config.yaml
norm_place: "pre"
norm_eps: 1e-05
init: "normal"
init_std_qkv: 0.0228
init_std_down: 0.0
lr: 0.0111
grad_clip: 0.5
MLP neurons of a small language model. Each row is named by its layer, matrix (gate and up: input weights; down: output weights) and neuron, and shows model dimensions 298-393. Each number is 128 + 24 x the weight over its row's rms, rounded and kept within 0 to 255. Numbers have three digits each. A neuron's up and down rows have the sign that makes its largest values positive.
A block is one neuron, or neurons of one layer that tend to fire together. Before each block is what it responds to, as a language model described it from the Wikipedia text at the highest values.

Responds to: Start/stop aspect verbs
L11.gate447:156175140123129109134100149142125151138101111169111131141149138124109131129128138112098135143104151167163142110137101120117119161140184134140159109140125171143124125130108168079117086094126125098128107117122150127110075153105092127127120145166113123092103187140129118142163092137138134123
L11.up447:159168100096147110166156152141115115116148142110135128137099110093162115112139076178110117108129127123116115105113152131121098119131092139135125164150146135138146163165144123108113115107139126154160113134136123127133120116162165118131125087104162175103123137130115115144128124172148116157
L11.down447:132114091170120120101113090130161132107105139139156127075152123133162131089114109108148085074141130114119120098142097139089135130107157113127121123154103144125126128133124113102096074142114181112114129133137175132108119114129090153126145128078153093098138145139138149090125123141146080139
L11.gate465:141164128141143148176108121146131145131150096108177124122164115132126110086143106140137118062125139134127146150176165120121142130108125107163139168129134141136092137146061161103119113176174125155096174146068138138107114133121109115119135126126099147128124148157085122099131115157090116109
L11.up465:089153167152129099099104133115130142110125138116160145142150096150128113084134096147163116132105128100097127143147129125139143122112120123083095113152138164091099182126105153153148104125122119164141171121125109150116100137087134123098120100118194108119138088080081161120200087127131093093
L11.down465:149147107142145075134117129136153168096142138168118091114136134113137114091105128168147125119100174154160115166159095130126156125138124147176144154129138118134110176143098132100113080126145129106137161121160120139154148163078133140099128199150162148095101135168128162165151107098127113133
L11.gate573:112124123147160123129168134128174136191132136124104111133129178093130114091126122126095114112105087077155116078113099097158093101150133105086132160123172147124135167129112176127119113125111144124130096101103133117065140104111120132107151113144106134131156135150149116124104093096038111146
L11.up573:078137118171144173127109147145157129177120097107133087124134130130163149097092089114160144083145130132172134146152124101119105106109127135139141122112093121149166146144098162129117160101163120124165092200107124152127093108127126142132109124126124097133138170082114151078089114119147138109
L11.down573:101110142108120134128119128156157134128151105106154121100091150088153129151152136123148124147148159150139105132085080163108106124116136123111145182107119099120164085113105105149090129146160162148097115093123110119152138120119147127095091088147159131061114176083119159127140125105148107152
L11.gate890:139145168153117119134144143156103120125103178149119111130094099084141101116114132117113113128114179135125169131144102157150132101151108116104141142134150127147106119134125157102116138148119107157091189094145118137133115101100140144133134112091127122116127134131095116104153136063121142177
L11.up890:103167122130143181126112102119120156125065109167111152131130159097138160087143157162084114122107133172132097102138131107185152126123102138112094170162136108111200130128113156108166113124120075087098138146121156103112145105116128111122141137116151157136107115128105146162157096110139135114
L11.down890:133169145115155169163123131115148093146143132123094123159069120123161134103125131143139162063124141134126156110129091090182082097132089113104064146135094128109149133118119136147138121110145167107106145166113114074155108161141125166111146112134153111125084111151098114127128120135090153136

Responds to: Approximators before quantities
L11.gate645:147105149122092122115092124133124161110129103100124102168120110094113130119131141126108129121110137109135136155121164149151134107164083131061090109159120144153145130134160160120135079173127144159148105119124097128107108145103121087145113139100128125077138102111134088087153177138144127112
L11.up645:126119160117070144137158163141130109134148162149133135150100130168131130102111160068108133155100157128116090115141121075137178100148131131131095092151159107137129128145142123145099135140117141177162108141105136152162137144129133085153139108137141102124123116138111118172123175173109123126
L11.down645:142110137111127117151094143107160103142093091147135097137126107129160099155107131119094071137130145121152166078115091109118147154161114107179114116110134137154160108116139124143111138112135105178168114083126135154140110140119160112147105169092090113120121093147131120130155115181112095160
L11.gate750:172113118132094137146138139118099107119115172135153164101110102140116152120149121148116097143183161129139065136118129133144097127136140125132099104133128118178142180134119085112113112097104143165148149112109153156130127158150115151146164110159096185141131138106113145115137130124126121131
L11.up750:138143083135149112081131113149080118134163099165111076129080178126154147084121150120132158107089139162172106134116092108120116158129129153157174116073139158116137160114143138100100121123119154137127130122138140121152101150089124102132101099131125119135072173140180151118129098115128140181
L11.down750:155141073131120153132107127152115093129142173098137133145155140156116149145126095147118099136137136115104109154145165101103086152144102132119142144133103104122116127144125138170104149098105139140159112162127118101122154111152165146073103105161109159094131108156130112130084113153108149148
L11.gate791:159147169108157136121159142109140141149137124101162119102101140117125137114130073123113084091108119123120125074166118098171122153147116081142146147138157127159122137141134077162097139192154152125169148115118125142174110098146150117178171123130083166130121077126149103092130152146134123132
L11.up791:157159113141099110073143127127137137163140128092110124128141134114096150118130103106135112133121109131156121135170110165162138126150090134141090121138147101183079128150137121121133106147135096121161131136119135142181123107128139131165122138146121135137167075113158111098147149143158101172
L11.down791:125134185105140097081106107150134129119069125137100097094124128135154106128110091110093118097171131126120092108144168113133202147138133109111152089106156146124136109113115076144146150135143137146127146142116123113128119134100156095151140165161138134156139108163133117139133167164110125122
L11.gate959:126088097143109105159178112095152131142133146109143103121112119140141126167118111141113113080115140127121141105131088120124155114132099133103108151115083140141113082121110112171056138175118122121159117143170077198160105119133147151192095161115139135170112157184118133097157086109133104172
L11.up959:148125129133104117144137143161142126115093135155091099091123138150110123121095131138093159123125149148123140148114099136118121108125139094173126147099113128144106135098102095174117126127131123147143153114109170149134116099120166151109120122151090152148138104164173142096130157155112138125
L11.down959:178111102119111109175126159142127154163125141123115112123163111096079129127108090126106085130139124130151083132130143158159100154129121115145125123094092113109073143143108130149179133105184156136134103152101156141140139129157104126104134121136101101188104132136077089108123129098187129117

Responds to: State-change prepositions
L12.gate1007:076155093170141100151135139139161141165168122118137169155122127125125120117128137135055114134110150106108129102124098120145151148118127099183102102126106079119144112119163163116135145155133101153145116109078126112078112147132169081134157122112153109136132112072147142106126121163121138154
L12.up1007:148120170107086074142128152166137152148138128123141096125112094142174090129109148147130139128151145165137131137145118129128143160119125087135122081102158108109141137144174117116125138136117115118117156122098178162132146118056184086127122120106097110158140147056108141130143152145128136075
L12.down1007:143142150099090133111137140155179100154078178111103078130136108125158157134129127153108097151153129137119063116116153119124106136145118111117120109102131102119123100160147099156161084148125089111158127110133119145118144096160126103136120177099094042102089169100108120138109163124121122108

Responds to: Word-initial R/r pieces
L11.gate96:136157136139137170103167103110114113125140117143130133133114156120117083125122126078114139093115136123128134145119099131140112122153132117139146125122079159132129107141140167130100152121163074175123106132133132145125149127152141147167122128109164151188114153153174165151125126165125156128
L11.up96:129157113089109144123126103134120131109141110119129097145104176107130106127091113074104118125139098117102109156134119137112159164101149108087142097127129122150159112130113111111140122126123152133111107105102140099112152136150144164153092162090180112141120121125128137139113157171150151172
L11.down96:143131134091130124115108128159192116114143140083121128134091106118105164113149115135117096160112121144106150107094142135113071122129133144138147121079055128113115125132167117155108153120135099164104145125122123123104126143136133143123111134113150135138099153104113124142168141133140148071
L11.gate260:127115119136112144117135153161135102177081138161128116148139154121100140129138087108159147108087154116110114119113099090101068118098146134134147138144152129135155119099118141136133132108118137108086142140148128129139130102158143119169134143106128144144121222130128112102130115113124135156
L11.up260:109074136156092136100126107096137110124158146123109158132107125115105134149102096146127132122131174130090147120136100118112112150129110114109169167127137147124132157138086106158105128088101133153107103188114170110116114137133156111155207106136153155125139135086103110112126121162160112159
L11.down260:120113125121134151160146129127095104121144166134121095130117106115152128139111135140116134143161110139117133102147091147110152147161128138150145123127144158129083154118129145101121123155145152107099148150108142120128127121102111139120148137135116124165110110115126132114165144132124164094
L11.gate1029:136135133125085160108126218140185103111167091094105079163119122117157163149150119103104158177114146095114158128105119159171138132134120143139152125122138121140145145139109119109117134107114123116164168132155134122154146140147085139148127131155084111098129111105138139132127138066097076122
L11.up1029:097138129131122140089085182115136110107182133110165109134111162095117123186156151137131188147141073092081139103129199085121107117119138116131152129158093140128125136083141122113126153158159126129144128123144129111130097148150103152130149128154103124116137148123155135156133101100123144115
L11.down1029:197114122126126144087099170120136161138166114142099117114106096142174139154108143115098112171134122119148142124121141140146128143150148135099122112163126105128159134103111155113177104139145138106112108093135123145129125117123094112125145119156105115108171130115152154134124086122126138121
L11.gate1034:166165094131085081143116139072128114146157135150101126132164141125150112149105130141094134109142151156129146115151115110076123104132124117140135079106119105137116113141077094126074130162114134152113154160107154169100134100152167148185139099142139147124135158118104153121122167202145161144
L11.up1034:159109128152146154150161075147114094107112109109153153141095131114113109143135153162142166143078174128090143109143123153156065153178120125135179134115140121160111131082157116164141104136122107146133114119104106113112118108109137132106081131126135108100128116076115119107140133114136092122
L11.down1034:130097151163137142115123167138113136151162101110143126119159092118095159122108163101143167145101185123133105139139135137135095132167129125144158149126153128128128130112120130145133128131153134145142155143107135131134115117132125111131101115142151157121133131150113151148154120122157179140

Responds to: Entering or transitioning verbs
L4.gate182:158121095133109131147118128092163165090126128114117158148084085172095143101143096149132117095133112163127147106097138137158120130145132138112138106089143114134160147075152121133105156122099115123144111158118105160110136122103154131133139120091116117140150098116151128115125157132098115135
L4.up182:142139148124140140093130110146133152133156087131120130070157104143085114107125132140134098126094180125103131117151137169143143135097178112127120148154103082102130110137080165104154108097133116126146158099127138172106129133112132092102071079138135110107131153163131103157112136130104111092
L4.down182:101152132149120147128112134159078148127125127098177126152103132128122139122128152155106135135134124192101124150176107100196153105106101121163121110127123103154129129147113116128142114105135128150099127115096129104112137129156139112142115110122124128084141137147114148115141144114100106120
L4.gate212:116164104085118165137130166131130165132140149108136122140093079158128099121069160138132148110152084123123132152118105133130156131156126151161135097100151149121100151092161118120156109129130062190130138113070121117142185057157099078108131112121147119125121134116169138094134119159123141105
L4.up212:112121124094164137113120182150130140157159122142147149118139143150131108090073141124188157138146124115136108179137140100158128124147121125137121104109149100104134151069159133142152080134105123143128115127106119134148173082182148056113134150162143120127117171161142128101146143121161145109
L4.down212:108148097166135154092108120139167144160179147111101136160142138154140100113153092112162137132130089151113129122105076105125145135145155112129110136143115097093103138105132119146134098127138098151156102126133096141102146073139114062109156148097116152092105136105113092132132143115167161112
L4.gate217:119097111119113169153138134153135150168114176109127121152137123153094171106104098136138152104110120123165109126151115114136142131113125105131109125169151146152152100146141117139166103114104139161154120138135129092117156123171164114126115159112151124165126146132151107096114079138146143143
L4.up217:135140137121146120148125129137111112080119158115114133194131083140102166149167156135125124178141125133137124151151144171172110111109154136138123133076120140146150145125115101102140121120124106111126174088161117113140089148127157132112104093145097101149153140093102066127121129145137123118
L4.down217:115140161139126133124106175163122119145137165130066150135115128179121131147164138131158114141144128129107111118132125178112086141139119107132108103129119089109168158148080120133135096118096124143135118130114153118109150169111174162137111123126139151175152167130129101106146114114109146106
L4.gate455:138089149078135079169110109134120114141098102154144128154115085153124105101111140147086157173118153140142144163175140177115161180146117103104117136133167130109154136097126142135158146102170131124149156120143127114133135119106152070135149155130127163154114133104149107148175139086181095104
L4.up455:113124112156118115156144099155167122146140141127155147130111133127127107133105103139125138112105121108132139100083136158149112181117126119184117085117121144123110143125116119092132137141081138059128129122115111114136110136147133102117163160139158115131109117093067115109123094119150124100
L4.down455:085150154119085121154151107144142122123142143148146125160084135161120142084158126137107115115113113166111161091087156127117081162115123120140099121125148128134121136123143118154143144147098082111170112112127150152135144145130133071160115108122159167116118128113113153112144153119157158146

Responds to: Word-initial pieces, esp. inv
L4.gate130:125114150141100135124130137100168114114094120129075119129138123108104121099173154079121140124094127109142102170106140138131195163106136094122129117147144134090130145123112112133088134123103125152128104103116117125146143136155130134169135134111122083116145098156114086139102153149159085131
L4.up130:095135110110165067114150154142161125116182104135136098112153117140155099086158128183157115112153158099180167139117132105116112139128121121129131147116108144181127106148143133120113159138172126147160160164120112125132147126132122160123072104139104142131123097129112100086141132113128091091
L4.down130:094148165120171094128163134098145130129128108151125134150146111145136119091142098157138139131104123101141132123122117099120116094123148136139096148112137156161173107125175099136134140104173121093134124167133145147166107162140116129062106090075125143144109093135145086135144116099130106093
L4.gate285:126117161117147116144173152190088115107120138088108128114127105137117127139171132138103147131141111112127106119140142134104118122114131174160128118118150129117111123152125083147135141073087118114110136069132174143118177087147105164123114138124082140103125096100144155122131119117120160140
L4.up285:143127151118119141134102087137196139121124122136115174110148134158120105140099128148127130104153148112081126145111144144133127122131100115111098113139090105161134122114123124097141127106144131142148156140145140132142140138088108118204152126100115113133144162094113100102114135136106088140
L4.down285:095147104154138108165139067111106097156100126147098117126151109131124130108095138129142096083133099118089141135124104089138086109109101113140126143114107136149165153075082154081142146132139161125195135171107147134127110135143109171176145123142134070122125142129187124130117090146124139122
L4.gate376:155145143087110114152121098150136074148141159123119124117123107120131119129105143147119158119135128122134109124112123162155125120091135125167104167147159157114159108130102100094172109116098100137118154136120138140148111150127155165171161128131102142121114113157165162121147101188131100137
L4.up376:081098144137136069131136113118134130119121121146097088122095067098116149127098108101135111154109123132138140104127158129106126165146080133145135161125122118128171174152121117155126124112124129111140153138145121135142098121102117090146084090151089104162129118110102115111108130163133119091
L4.down376:136137147116151109099135061143059139117133124136122102138141112101128161115088093158105125131135117116181120104115125116115098126136110124188112125126124151118170138147128138116128140104108143088152112144130104119118112095130085124160075115164154146128114107122135133113119099148121142109
L4.gate1008:153119075135141146140132110099116154134141127151197076097068131150123088140155152126109123102129151169178185092163117152133112133129130131136140128109150142079174092147128125155184148174099159154136136140119157098158093106144122137110075126126123126148126116103101116119101152159135117089
L4.up1008:087133127132141194124158146066130119144110134086108130130080143144134101171105105131168130144118105132126161133121132120111130142142118144123140101160135119100130106129151127117134111132141139138183124109132154121083136119145155154157158136092088129099135170156127138127113158138086133100
L4.down1008:149130152123109114142150136128100094106090095057130123118092121135120090124123110100109096142158101169141111114138106120137120133139123099136114111120153174117136130145138156148127111136139108127159135116138091131120117095130136110155109121124114111110097111131081131106107088123113097102

Responds to: Word-start "rem" piece
L4.gate406:123108139125120146126108151119124106131113126133154128136129100143156139151113121162108181120131114146137144153136139168147157134155122121151063128144108170092134136149135143126118158105148105137119163108112123127132132068139170131139113134107122125164117115143103131129109079143091115117
L4.up406:123120132100154151077151152157097086126108147147131128159113159116149162207143119142126173126123091151142130159173130154139151122123123136126094101126098167134144131141145156155136116134097091137089169129134083130128120146124103165129147146109131149125116109098135134136148144110137098182
L4.down406:111130111098110130121132144081095099159096138135168139145101124167161167166136135142119134121173097086112106142119097163137151145162141168084122113122096150109121145144118165128133128138132078143094153119132114143098135122158110156162056149123100125178166113118139143137121103134111139172
L4.gate411:117133157130127141140111141153137133145146113109134150105162164140112104138151107124085127125114127134132125148127147117118065129104120110107139137155107157132144124142130095099142105133125165159103112142116200131119077113115147161132086153185102145097154142120126147167138093112105118109
L4.up411:128115127092137143126129139103101156126102110112129138169105101132126174111146136135079127146112101098119110111124176137125132129158154153154132109124145084135140077077139169130131128131117132133138084113093144170133106129123177175104092098111122140121163097126137124127131086131146094105
L4.down411:120068088119166112125131116147148119103128156158112110180132154121113163167185155075148146125157125144086158131105178143162114103130130153153093124108108131109124131111125114116092133120113141136112114099139135163121118134172130119140163112135151143115123167109129120145167095163121107145
L4.gate560:149145141134115141113155146137095139139122134113141154172138183130124175100149130101080108049150128124118160129132111108149118150132104131116052096117102132055107140176132167123140135162120116172136127141143113162119105126137141144115168094118112103180121132096111120099187157141156131149
L4.up560:105154142128144121131117146153108116134114144123137146141146176110110200107087101112110147092120099160092141131084098109108141111106120149079111117152114125140092160126137155135112139116158116149132132127130105135142121084137122141136149077126084149131115143147142142100166133142131140112
L4.down560:134132132130122069155114153143139141108180103114138123110148120125144150101144144203124129068135139112108173121078120133126143125124134116142141151103143150179167137109183098150122138106152117100125138113115135099125122120141144160147141124135105162115139102129103095133117112115146120145
L4.gate848:113175123127099137133092161104157119165105137119116145139142137102161097137178085133114123126142100170128150129119123102107160148136107150174139129094140163121083152133133149115107134110122192136126149137149068145131112168120117096147106122149108125122123156129114124143151138172066154158
L4.up848:146130150120168128125096150135114092115127164128188146105114106150107151131113143086143107159123083136106105099071112115156155156148076174157123119102156130130145154115150147090117162146125158133122144092127090136130071112098137133103154152120110111142112134116120082138142132114130139124
L4.down848:097113139147131098095190159138103118126125145102132136155076125112142115079171151130130140111094153115154122157123146110108113113169123128134114120136116123119115111154115141121159101116119132103144166136116145095126135138089104133130110183125120134146177125135152151116106110149132157122

Responds to: Initial letter V in names
L12.gate430:128138090123110127137144131117134169143160150155098115148166124092155126125128116120114151149117153139139127127092115139099155119163123127160134120160146119107097103158100109103112107114123136141152148159117100118167081120121120122136164150143159085081180076128192141108138095136140176165
L12.up430:137141146144102128109080107108103111074115127117131110126179085147129104100141133087099134129119090140121122103097131126054132120134121133145147130164118082121106143090113155120137114128111120119158123105177130129144100104149157142160170125142102115130154145181125114162141123092150130107
L12.down430:075143134101178149167127112138141147149103092102120149121162098116119134123123105102170110107104113168128135094143168120132122111124119110118154117182113134142132118093112187140146145145141123172127117078143119107153163147125139125112144103111106109119127140079121140107143068123171124104

Responds to: List item separators
L11.gate18:129141098152176145105121161156172088136111121149102118141122103126086104071141128075128156110126177109143130102124129141111123141128091107156130152119114098124125156143109159068138143129070142145101087115141164141129118140112120136158127148100142132118092137130133077136142126110135127141
L11.up18:126121118156148089099138123156177150133128161168149168134130150142118103125144126117124173114183129143116138150126135128108129109134160073174131136148134115137116143162109138082086130097121113164088108136154153157119113161115089100126122134118149088130160136112179130136147084115118115088
L11.down18:134123099149136098144101151129140101117135098119118130171069111128121127116065114143125140164111120086138132125082115120119122110155128156139147125130138109118133082115129065197169134124144176123149160106111139126129136114111150096122136160122110150101144118121114089094141117136150118111
L11.gate74:148132130126149118142127145125138142141134135180144142121097130077125140120120128126148109111112132147118114111114119135152143107120184149133113088147126104150159118130083130153146136165095152092184129112121096111126119133078156097112107149137146105135163103132135140113104128184132129100
L11.up74:125123139118134164107130136080108160128181125089122138075186110111113113157132117176112134166120129130147119181124157152101149112117143085153091108145088109125151107124099146145172118151155124125164113122107161115130111127111104082141115106122117147120136170125114144111119127125152135106
L11.down74:157128126102102119070130123160062139115135125185123146099145105103150107109117132158143152144159102068119094126140155182107117166070130113138163171116122145091139153143126159096146154139105123190108125109134158140134087138107140124124132131104131131114156114109096103078139142141135110140
L11.gate825:120170150142181185133152124123059165114135138138150100096102102077126101076152141107123107110169155104146077126125170150129148193106149115106114156131137090087108159102138114155117162157117134159131146149099130140149124108137118132166129115093155098121158128125124147102145112148146118112
L11.up825:132131158137107064163140114131108100137137146090127138168047111130135141117101138109081128139115149101138117139139102147114079151118147125098152161134117111115112130131076141160074175131106111099106106181129120146145090139109155127106178118130107125091123127156101124109109149115155144090
L11.down825:107138123114140142129086124141128095102122141181147181127128140151138137078093116125116115175107153081103142155099147154137094141113139165144157145115124119100129134112099110125142155125104169098132144154116122153176143140138151103121117149108160126169088151118122133116152104142113141103
L11.gate1204:154130108140156146160105137136119125150151108140140137180138126169139140178128106116108137106111118114082132110084213137155140145117075121147167102126096152128090126134156161141135141154105089148158137107144134183082123136137159130137103095130145169145142153162094097116124091119148153128
L11.up1204:112160144144096155094105168166139103115122156123132102156127143143157117153117143115149065142129124106074129136126109144121081134132152148139129093124126117121138133111112085153113110121093136125122142170145138150165129130091103099114189133115103099129156104135084131140158129141112101097
L11.down1204:160121117142091148103102115154143115099126114170142147132110180147170106139132108129132146094122139114147158164126112173131110147166131087126094089108122104112160149092114122149100098113138129135117090159122169144095084138176115130108128136124165131083137132138132110150112115154116136083

Responds to: Preposition "by" and fragments
L4.gate607:124094096162132136118107142114113155087083118124100135116153136140085111129113120085124162141129141118110114170139130102143141086123106139169158114118138087136145189139145126116152131126119142149127132126160159132120071106117139085147151133181139156124161101104203133112102098124117135130
L4.up607:138155095151132094130105157132124172088109140157105096120165146144071112156064127102135159146139132108135164146109098113131129087093081106166149136111109128115174181125167115098126120128144141124133136145159142134113102086106157127188140155130132137148146098126158128111100138142104138131
L4.down607:132131111121122117105117171127172161108137118119166158142162140152153105105099118139126124130136123126096109150101132127089149135159170102115122120147101121107136139114129123162094147129103122135147112165165117130147133110112127092131083130126110110128107128133089132131149160124132144121
L4.gate737:127158094098142102185151129144126154153108151157107129088120157123105135115119109076150138113120116139157130163111107116105139122116129148109140109127159100156144121095098150125129113123076115136116151106181121129107095149107136132150153102159097126094152110070142161117145149156112143126
L4.up737:137190134155132118149165104094149172139167135142120116105122150161117147163106110119113134112089103135179113166132150106120149135141123148121107124167178124122117107121144144118123157137099110112159155129116142145093156097109142121206128080124104117157134162105113108121165080131113125102
L4.down737:126158122139168116127137112148122130148141117158095114131117116134155101113125124108098117181111137114095117139104158137103141091134097113139114104094094138136130109128156143128135090086149137178184125120108148094152189124145145101122103119086117141148109151135086106132194119106082094132
L4.gate926:121124123150098145126159119106127118103130114158142137150114106101104172122081119151157061152133105131149125090129118108100131131104133121128156108131146110109123121140142121090151137111153105096141126153167096107072141083172086115118096110109136141163144128104079114127135160145123099117
L4.up926:118101115147097142149143158145132117099138089097146187119107100151131145120099132153131135112105093125145093143090140128125145111091129119112139096138154105126171158184168112135137145150128132094120123122170135124134104135131130102126153095152129105158130119105087148165112167150151163119
L4.down926:082125133118061136125157143135167106117112089071170121118164136181135098136132119111175131128119126142137114129104127097091134123121119138124138050133121156109104188133173156111065118177129108160079092118152142150159138132126148104143146095106127120151157124159120146149128144137184182162
L4.gate1140:117138117107134173110147079138179101085155164129108161133116187151126132144105130140092140137095140145129135130160097139193142146177142124121170133128120113182126111089149139137110106150092118155135136137162142118131132124146161143148123136147119116134119137100128132143138140147119106147
L4.up1140:122161136145144121139159152128118106156121161149162115094118151121127121167146137093138188135144127138150093119160098168124099124108106107124126160106168118113083140152104132104138140124126105157129129145109130165127111109136124145133171131120134143120129124103061123144133095118095140124
L4.down1140:103133118124114170139127158158101121108125083122157152119126112111142121081116072136126151124125193123161101089100102084112161107150145094150111165118126143141144168180177120162136110094121132110100095192137134151144134146112132093155115130141101130148140144136098080162142134144129112125